{"num_attention_heads": 3, "norm_place": "pre", "qk_norm": false, "init_std_qkv": 0.0254, "init_std_o": 0.0, "init_std_down": 0.0, "weight_decay": 0.33, "lr_head": 0.00487, "decay_shape": "linear", "doc_mask": true}
MLP neurons of a small language model. Each row is named by its layer, matrix (gate and up: input weights) and neuron, and shows model dimensions 64-159. Each number is 128 + 24 x the weight over its row's rms, rounded and kept within 0 to 255. Numbers have three digits each. A neuron's up and down rows have the sign that makes its largest values positive.
Before each neuron's rows, "fires in" lists the words (lower case) most often at its 100 highest values on Wikipedia text that the model never trained on.

fires in: "united", "university", "union", "unit"
L4.gate161:128095112125153120114166112127116124113185099144133120115104140142164164128144183112105127114084134125110178129095174131182143116163146123097126084169151136097143137144126123133164162109127142145144067137115136140061105148135137117126121134132166098122096143136102119081166143127111135103
L4.up161:121101104129152105118160117109121134115193097148128124115121120135161147125142186109121132131086136145094186119087144108173138122155143143088136100177138129101151149160118118141155160104128146128146060133110135140049123159137135107141132129128152122106117134120112120110146140134115119088

fires in: "against", "august", "agreement", "league", "again", "only"
L8.gate236:095135112138137160145125104071180129125110140114148110114092137116161139156121162078130140105131108176118124134178173123150069127131140150110109150118125157108140170092167106147142120149119111123160127154124116113128091119116159149108148104170123125172103082139131126137088129172084158187
L8.up236:104106121138134141124135122170131136117096117148118123154138130147135110163127108101124197116152119137127173112079162122125146135122145124103122122109139098159106153161184097112149143092111126135130082144129113119123119089150130144095115127093116099114125099160079119121142118174069151095

fires in: "of", "for", "among"
L12.gate405:155108141182125113130132155170119121122104104120158112140131157135150139088119122085102057119173107063102166165108123142109142130151121139121164059164119127126119133088134115087144129132101112153148153157132135117110130149117104139093162101138128153121148140091135125146150107121129105130
L12.up405:147190133137162160119112122071126118088152110145109116090134136145114155077095137114176122132128172140133135143097142144128143097156114124114099098094121132130108097160145091073109130143142116099130133152107151063088129120118106112117081128109111151115153101164089171165139110140103138141

fires in: "of", "born", "following"
L8.gate341:163141076108101082109153137142149147067166115167171125131145168168106135102124153125059137111124195106130149123161125089090111125121112121175102102112134154138136120105159112114156137107171130145144137113150118120095127125076099107093140094128132159107120125089094146126114123140130111149
L8.up341:171131112096157130120113102134166125130124161128134164139136170127097119125134091138156095107197148114104145159137083171128114127134113166121125089135102142149092126134130156145149154131132149106125138095155117151150164138113082156104136120080187125102085103141091178157164098126112136099

fires in: "united", "university", "union", "until"
L10.gate33:138084087118123111097156141110174138152133091144114095094147125176137097099155155129102123126129160112136115078076121114131122110166140115162123106153131129139101130126138158149142142148093116107155120132138118170088153151159117114106108101096096132085118100139126153101131099130123155139
L10.up33:120091161111158110120105143168112141107165142164123154111148175107164122121113148103140158119108150130114177149078128110173151133120131104125103136138155138171158098137100113130192099160084141110146122131104112143111147110108101084139099129131118126127130130130108100124114150140137137127

fires in: "women", "home", "people", "children", "men"
L10.gate276:093084151151121134105132114072101140148142141145138122110129130132162135122130137095106133111187137125160111155166098112125107157128190204159113100119129159131121104100155113113121119132133155130140165130098127130129092152098127165119110112100115122099131173130107155119139121092103147132
L10.up276:133129148111143100122116123112157102120142134118113109134158100131168114115099134105129108142094160137132104146128152163191136105102158144104128054122132161108127174150108151107162127102124137108135109117117121096139116136117115121117133121141098181147148105154133107139146141095146160115

fires in: "september", "sep", "successful", "men", "success", "women"
L4.gate121:130109153152129114113122114089139107127108117113133110144137165133119086142135142120147133142121170154074103098140088120108139147104126184140110141117143137125128137152153144178084155152149099162137108126120111138125114138148112127113156134129179156099189167069128120112082111137139157131
L4.up121:113081110112108124142131122140159136155105143109161156125172138123110139131119160107127125094085109146104157154131150126113111108088117161139160085127114159138114185110167078137176158120130092137133154146114149136092135131112082113120135085127123094171151107148122104155181147122152152111

fires in: "also", "since", "usually"
L4.gate176:138138161117100131087133164157116165105097147097136148122114143087159122127121100141137130142125129107156137141110094095148081092155150156126138138099139142120157121107136069095132113079117121155117185149156120074098118142107116138103194104132107156119130106143126115153150107084061116132
L4.up176:115141121121158133137123107096106166139153164139124103128167134124133103122133098175155118124100144146133111113139124152102101103113128100096165109175098136153092152118120161135103064144132133173104139106136110128117136127104111181145121141110136102130140120144113103143113102192080097131

fires in: "film", "films", "france"
L7.gate428:113149106152141127169121139145163124105133127089146155125121152146112147130098135131116138103122161099152146129189121143129137134156119126158123119129150134136169113121119104138122092108122140089158149164116133112104112184090106084168093094101118145140118166162132108160119139113138118101
L7.up428:128134114107106133105100099150128111104161165144109122104150130167106110117043103119143094160132129141132086132147109144151105127150128141111140180064104167122142121143074113131090118159145123123116130129129145119109098120115138084101117130156108103153160107123134095164185118101127098140

fires in: "film", "french", "films", "foil"
L6.gate76:107154173146141119125101120154101077109097180138095150114144140146092125148133132132134153123093163139141116150122095139154161158126111130136110159143127075172157088123119079126134077126107106118154137115123140089096101160114101142129158105150172100141114121116126123120108117132153135122
L6.up76:144115125131139107127118119162128115109132160140168129134115164133134135170143151108103163137116123108149149112113079116136105110140141166128126140148046076125085102124102093121121131149116176122123134107123154174145121122124097163119117116139130135129144150105112107155128084112166144093

fires in: "with", "through", "without", "within", "throughout"
L10.gate264:144116147149190101119152141135118108095134119137135109130128140113115142075177122097137134155145091103083094120111134141161148092084145140114149145134165143140134148119104099104124148130133130165147118144158158096150172158144157150113125116122148127160133125181127141118123129105155128106
L10.up264:129108149135136119119104125088106120121180141105127136159145138148099127092125095162129151178145142094157144123125107133123138132102135118122130137108095120144137158097156136151112123071125124176132082149115117155109118140147149163151122128162114155101144157123135140143112188166123133122

fires in: "born", "until", "town", "online", "while"
L6.gate302:138133072108092087142150140146150122160132106112145142140141151167119134127109128101070113127141098111124171142134134108169139099165137152123195127100184134132155103116134112135149156148122108187167095117142111164090129094098114144131149097123171124116112093154125113127118140158137124104
L6.up302:162126112164110111085088157153132127131149125079098095130126129126148135126174134105113145133144106140126098141099104117165125141123160128127113144109115149105130121119126137182111191113134131098128160137077155091128084120135156133110128133161164084165101118109071139144147094148093123179